Weights of a small transformer language model.
Size: width 256, 8 heads of 32, vocabulary 3575.
MLP neurons of a small language model. Each row is named by its layer, matrix (gate and up: input weights) and neuron, and shows model dimensions 0-127. Each number is 128 + 24 x the weight over its row's rms, rounded and kept within 0 to 255. Numbers have three digits each. A neuron's up and down rows have the sign that makes its largest values positive.
A block is one neuron, or neurons of one layer that tend to fire together. Before each block is what it responds to, as a language model described it from the Wikipedia text at the highest values.

Responds to: Final word-piece completions
L4.gate25:134135087092137124111120149128154139114166119119137134106130119140116099157095152132121147172090093157101160101113114110072119094144141140130140141146116084125148169140131129152092104092143161111104121161167137122098128130114103133138132115110130108112125130134137147114148091138147124133137104111117117173122166114150156142116123153129135144113114178100143093154141085180130121143165
L4.up25:119105110136159137097156155142128131132152162138114146164107118145156149117147113149121139145116137118124178106163125174130106084086100160155118137169095114090097157155147140110118074125101134146136177158125182118125142165145141083178123122139117144139134132130122124091133127149139101167142131094136136096128159125124213144100175116143144109136107140153122169066114143103133128130133
L4.gate53:113148160099125127105134190137132130136129120137108138131160155168119123158083159153092174144124152170099115152158175161104171132119191099138121128126098094115142137121122151112108136082141151092121156104114152112102140172135149120093120105155120125145159155142082132149149162150088132146128127078161099130115150139126151151126107152153096127134124165171176154118111121144116130135118
L4.up53:098151138115125149089103122155143144121162106138124131162187106169119103142120102129138074148106141131132140162137184158144148061150147111098134137094148124127085181070072137115164144127128139127097153108143090112094111128153121104165133140129101128150127089129102136148137127153148132154118129111155135153139132134093090163138108188171164140096118181127141130113135114127124144129153
L4.gate113:140137091092130101095132135150141111110141144093127125155120109091142132112158112150160164123133131084127130143100128189124133084173083130099134157115141144083127153123115093156129135098136089133145114148103130101074105081133173186146141105142106136124114098137094111098159149132145116124113125138125104101080079116127161141125147115154120128086158089112107121115112115153116141125170
L4.up113:162150145135150092118145141143146145138139135124119106141121126121128120147149111175116112113096136105133150113086110140114122121086161153148120114115098072104120125143107144135168114116129107131133075167159133123119152127143181161119126145126148102166133087114105148091157129159135136122140099145152074138109141133171116124105117128110130167119125157101157130168105147125119143153109
L4.gate177:113141114123129153150079154168159158150143165128096122110179125091139143112122112109145109137154110135130145118114129138153132155142176066135138138112137132085124145101083144138142117131146131130160110115165121130151138157145147158124114135139106168149141104108135175146107152110136117222127090103113122171095117123141186109145143149128122154080105166133162161166128147142141134141170
L4.up177:130107152160152102150122140119107100086169107158116131133155169123075174144121147119137082158112149139134151177136177159116138120145163127116138142169127122073137131097131124123147095127164133113132167113120097147116162081101173127136112141080125130150129105110171131130133112180122155074144136143150127135101110128113138144128170152126105108096150163151127137100119162173142121162132
L4.gate402:120130163132131143115130161157143164136135140121092153119113163099110141088149092151160095120116116155124084151118127120120149147091185141123096086089077157101103115117106150110111116131115123124095123091135136132105125149111109145092146122158147127106131116153107111172147122067125162127138127128135130140092151165096127101111084138148142104091106102101162150102156097157125152141134
L4.up402:130153174136107121121116141156109136133157171097111102104152134099145173120067125154070070122150147148136130152128129165108151156141097137146148141158122112149140104158101122143129129143117093137128126088108117128167171124094157105145128125131175129142149123118131149107133133126128127131099156082139133132172137145122112094134138134138129146100135163158080091133090151111128121117127
L4.gate453:110125142142100148122181168149133167076147135109133112108132122120130141065142101157138089122144144148135148134133109089176116169110155096118119116101095106106154149123140146104140173114164133113152148124123104135141148165114097122119081112142090094105175152118136167139119172115122123142118118138179125143127120193138125117156127142162151163125130135145127115172121152132086121123152
L4.up453:111104124123138159125158130166134081110141086164116116151148163114129110163112183124147124153129124131139165146116160129154136167127117133114130114162084105125126135126118120140123116140144119126136102088140188145082114113149119158103148150126109123132103142119137142077166104148118100112117148061095124093154107142091164131092114139159134103139087134110151150107130117069120123116097
L4.gate477:102148146121121118123124174188170126106151131120112126146156114126124175127118119062120155134143127173144134126117155143105177124097105134144137134144077073094147137131134105091114118088101146131142176117148144119114149150097116118126135081134168148118165147098096145141151172149145116136139099125160155116135141147152145099137154117175158154149141160119145127121150136123127107129127
L4.up477:116137172115132140143080152172058152134176138160081132137122134136074092182116111137193112141152109108102151145114152141153133108117128102119116153158144142125161089136105115129099158177148128089113139076114102143115110135106136104160095102167158123118128127124124149117135152154148163139106108082121122097114113150161107112098108149164126139118179162140148129132085130180138137114139
L4.gate500:158118152120148095118113146123105145129127179169128119121138170097103140132107121182126149116093139136149134166141113107146123124132102110144103133133089127083148160158072140131126164151150138128119149131118153127128122097141133151181157096097142160129133128154075081120143157094189132125114124137120113071128153145082117152149178109128130132141116113122160146130105112160135126100123
L4.up500:127162103130104119144110147150165127101152112130070127125118134137140176146132146134089146139184101080107161128138161151145142153107121124128125140143105179114164136105107108136085151119132141169165096093105156137145111131106111149105131120085119108138162145164111098108158128094167138155116123144135099114114103157108148116093170067171141117146099121121117133127111079135130169129134

Responds to: Word continuations and list markers
L4.gate30:132150158109137139100122088118127139160092120092146141113116120142134143126163141143143137111103145085112113146115115097175115153158128126108129088157156151148109106133136111114130152097118160139125164128102114108169133123104111171191120161149137109154129167079145132154160151092121129134131081113124097122154150124132107160123127111126147174131125153136094106121165156091148150098130
L4.up30:124126107120092136133146082165166137096121103076174166153143117132192126135144154143139167153125137102124151101123112136144099095099137106104121124093160143113140101164111101097125126095139158145176136135110140092133102075102127134132087144115145115174154201128126140088140119105143151161087127097129073103145102102151096138149111140153150100120098085129134106116124109131155113126161
L4.gate50:125179157148142132130129109127115132112117106142136116154140119080104133079115134088147115106144118139101111102144131124162113113154134122166153085125125129065130081114138130163116116156184110128108125164115133061138158084132112115141126107138096124131094142115111114137117130167129171126110113181117132126139146104157140119142085153140111088149148149085138130097098170100136094162134
L4.up50:116130140138111163141123115112144116128090114116122133135112088114117127062170129062120138094117160216127119086120117148124084168136113120143145098100129124125093115138140147119121121154164145123125173156125115083120156071152119136096134105113119150090112107104112101107107150140124130095147150186146102112150127121144123117129111115144124098119140177139135141099151135095117144176109
L4.gate131:112132096162121196154118083147136106133097115129124127152128160148115104135121145126178145111171182130108102108101146136159165128138161128135102123131119106077140083135152143120095160121139124148106146091139153080132100142150142136146110148137100138150113089110100134120136110154094128127172079136130146109114106126142169108127125134115116094114120114144122141133117163117120185191183
L4.up131:097091151126094139129137105166132094161106176111074149137129129160112112116142137144170125139145158085117144117086129146110157127154115150109094117099117138123165101141108127144086145116128142108122156099107140118125144129115154083145109140096148183140139151121118140141138137166116132129165109092097152158133052157153137095140137142111122099113149125155087139119079127109142172179109
L4.gate162:109112143136130110147114125162103135132091119066164079130140112137126160126118133147155116115138134151069169088117148155116108106171128084132135141149133144107136151112098089174099166145117120134114134157133108161103106113108155113150141135133178139107132105100135139124159146109128150100139122115111118134178122129121125137164140112133160169123120070133120158170124093134128175139152
L4.up162:156107117100161160114069092100104132140162118107129117126161121136087091121106116127122180127102152102112100157155135124125111115107122147097064107105137161100116165142134113109094118088127137117106139111152149186135117121146140120064125168141113129136086151167140116093136131116099109095137149128126137109123108168122136094167138124173153126123155133126161176149154166158172112123152
L4.gate220:106144153109114148118119141103087143141090152150116177122115118139113124121136160119148159070125149148094142106109105147135144157118113115136149166151114122087160159157121150120150131137125140150119127140142134108178174067121124127161154105150159093127131161125162132129092152143209159126154154125108139141121095105162111099158125142123103156118119134134101116145129123180153139154135
L4.up220:105135148105128182135130124102103146156176114095126159134135126135131129124168153146157115148110147158158108134098134109149144148155143123075132127130154112111096096144123132178130120117075148148152165143123140128136135105151157147153079119108092083189146126114134128090105129145126120121102165111101131129110115114156129097154153153113141104131164133140092107117118132131124138146129
L4.gate222:137095104111112122140145099138110158122118138074108184155134092120081098111170144131124103125132126110137079107126102128148119130137133127151169131074092117121120064156105126165136096155090144127120163113121142142136092089136128122135129141156118152158159134115151116140119107118104124120134161101075136175159095162120158127124109138112107149139152143083104146172123129170160140109135
L4.up222:133157146095115108085110137153137121111135152131144157125120127149137111114106152182131123122104166136153121091146117152072148104158153095143119111113122167132139124119160103135102122150124143143138163106152150153128137143090152133137131156161087156148099116123126094116166116136127116100150135112117151130109123132100123145176080150099148100125176154099157132147108130124133142130142
L4.gate298:079135115132131123084099064136085126124113139122110110148124085119145144103140134108151140175116140117153111176133137097087155130121110125131084156147128123115141099106144169122119158140109117079150164151148136133103195144151102117149158183102088109147072110116090117130107147123141169124122105169142135135153081103109119119132126125136114153126133125065155166111147119125142135141146
L4.up298:137134105136101139144140098167089154134164128169128128155127109145107120124109119118114125133096145110092079130158144069129125099136130138073098131143135123123124143153116135147143134119101175124141123097108111155117135126178162129145090179079189122133160098136147127131115158164091138101141156100125081121153117080161135099113128116089131074111115081161145178090092094113138173144144
L4.gate447:116117156102088116142133129126112100158137134088124098159163112143152130150141123191112121112139158107094134124107148107143106181096101096134125114108132149124170097121116138119087109128134141151117173096164134122111126093183135132117126184141152114125102121119135159130123157161174155106114102165137113110094112142120120137148160106128073123152120120122177127115094150108133121129145
L4.up447:133125156109091094109112165127193114159106167126097130146148107118100125130152112120118129122106137167108145146137177149116103143093111127171154115111114083125153120170158095087129168126104150110101118142124148110144119130115099154139202173149154123159123123100114136136103149129140123139124188212093123153106117158108147118137102126113106136149132118102157148141141104133124161131125

Responds to: Word-start prefix "inter"
L4.gate71:110118145095114142124105106101148133127094082123131139133105102096135103113131080123134089108110098093105108117166122156159116115101170131178070096181147123161142092105143120096114123146127155087147114144173138139106110152130146110139071175141113092095117117154116142145127107118169136103113174130124130116146113119130151135116107126131115098087112128145107107142089166099142132162125
L4.up71:122144125159166138137139080153133109117140131122111141112082115135144136094118119097116110117128116161140137131163148169162128147118162135110145079115138130142137108103129105122181077134125099109144137121085154100117067145113121162102067147126147152132107152100128154178105134109110154119134139106087133120132160144149129159185115142174120124107103133114152141104100105127106133131177
L4.gate89:089135152112160126135107125115129124151129127170143150112128124098108135074144135138106149103103089137116154117163125132089101069158187129122119163184119121123160135104147117125149109123182094159125143098140110080098151134159160140114099113105116115131146140100126146152097166142162159089147134129147114135154150111116143135114121151133149170131168144154108074098118105154148121138153
L4.up89:160152127142145138122130116098125131152171194143152096123151150125128146125159127116124113125109112138117111122180129125164162113133131107117122128099173075112086139128148164133107120139132128132150125103139159111080116176138116170137121150149093130124114146139131153148137112118147152104150157114169138103117128138089127143080131111182136138105106143128146142076191104097154179142143
L4.gate248:129105099125116145143118115130124106119129130103160122146137102103130177116095143135122095117056161128129135123123105125130150132146111129131152086133136166126119170180114116111155108113117074147150172177105129126167146128081152103136104180158140142185127122095088166126137102126123160103148134146109159151123077134121187114114111126157083140126168144117119150129126125151087137142125
L4.up248:097137072121146098107117158139144113096174106109118125136116125059119099151082141100118092190087139125140138170180124195130135121131131138139097118142118124144083131159106130117121107133127119100146134151132110125181140163141146102131085128135142126123129113094109145135189153099134164131131161111151187114128108135138175144113153126150119128127140118142140149119134068142130114167135
L4.gate303:105125127169137080111132131098170117115120175116170115140150136087131145151142146114140152137116124146152107094137109118070121121157116118149102114142132135126081185110139118090097080108105154102142147099119124101119171193097120121148125155160126156129091142115138177128138117147072159117136129106148126099172142105133158173107124109097120129151152164129176111161115143077183163136127
L4.up303:107175118132141112124125132082142111167104105139131156125150126110120154130183133146116106137117142107129131116166105144122085184151103135143131130137131124106120160180123139102125035123141128076124153132171104127134141140147147134130089078159118098142084103150116125146149118119113059165111130134147138146168146160154165128133163129128078133149137105119146104106126112118172087145097
L4.gate307:129130137137106116127142124124143162148110135111160149158099115138121118095151118107115169140116123124162154113125115116164112125164134109130127093142165141128090132154124163125138097115124152104124112075105118123188114173163106165138128127136119116141105130120178158156123149107135119124132077141113125151180123148094111120183117160147100124149131109086142112178137138098136103095114
L4.up307:107172110108090141137117114136161154114124101120140124095188109131147123138145135102143116150147143165122120145083145100104140117115121180125124155126137204166079167107148151133151102134131131123134116087158079128134136167120125168096139118181113124150129130113169176143106143144141115149168168133133154120117128135096113136131136183157101144109127160092116113122135157113127124143140
L4.gate339:131121109120155147120129097133113123173126127146135105143045113116148075146126112119092160119152124090139148101108126094146120150188140125151126138089156094137116134127114113109109061109149105147113114129152134097094120130155139112118127129125122156124090093170135172131112131118151144129139185144158103133148145099169088143122171131107093113089106115138117081110108155168135118157126
L4.up339:121138163130109133144105110167113176109166162134102137105119155086128096145116111130115127115156134095181124138108112143135085158175105103128119101086134133099127130116164154172080097100158121118114150125126097131164109137174124129089118104144124163113129145130156186128089103148125115118131136142179111158120096146142098124130166159133113136126116112129124109129107130148106157116154
L4.gate398:120141168114129114140114174102113133152136137091125116157128128083162127095080124151083107129123138105126152089115096151105147120096122127151133145141094118160143153123155180167158149085107133115121118096107092145130137138151151146148089092164143130150159105093133130127086129162096123150125118112157091132148138168117129146130134120108156184122130170151088145110117113106127161111164
L4.up398:119090154127152085147152161100145103121143129126120162150140147097166123118169119130137105158139089087110165103087103106131158137145132126130088161138148150179197121118136161130142186122146133145146122108144085137137139128147099158142123098150134111158118118142146141145102116136144091109124138102148128169124102128154104138121145104160115158132093123160125142122107110089127181092124
L4.gate413:160127077177124155126091097091146120130151116129139126113117144152122112106136130084140147082114163159168094135142115135109089153114138129098171107090118097144124137104190116117159137123151183135113129135138121124128143097090139147134102157121098077168085117148143147172163119100136136146126077133138099150112123121146096091149132155134113108154093123120123131134149122068153168089139
L4.up413:106174085149102154117143100146165164125125088091102122128154114090105125116166096074118127131136110115131134125131120126093109129153163125133094106107123058096128127096132135104142059114204112137101120104095110105143119110123137112143120148139100114121133124144129115137167107146060135114121144153138137127143130131153122075123108130152077118169137132093110141151110108145168131111146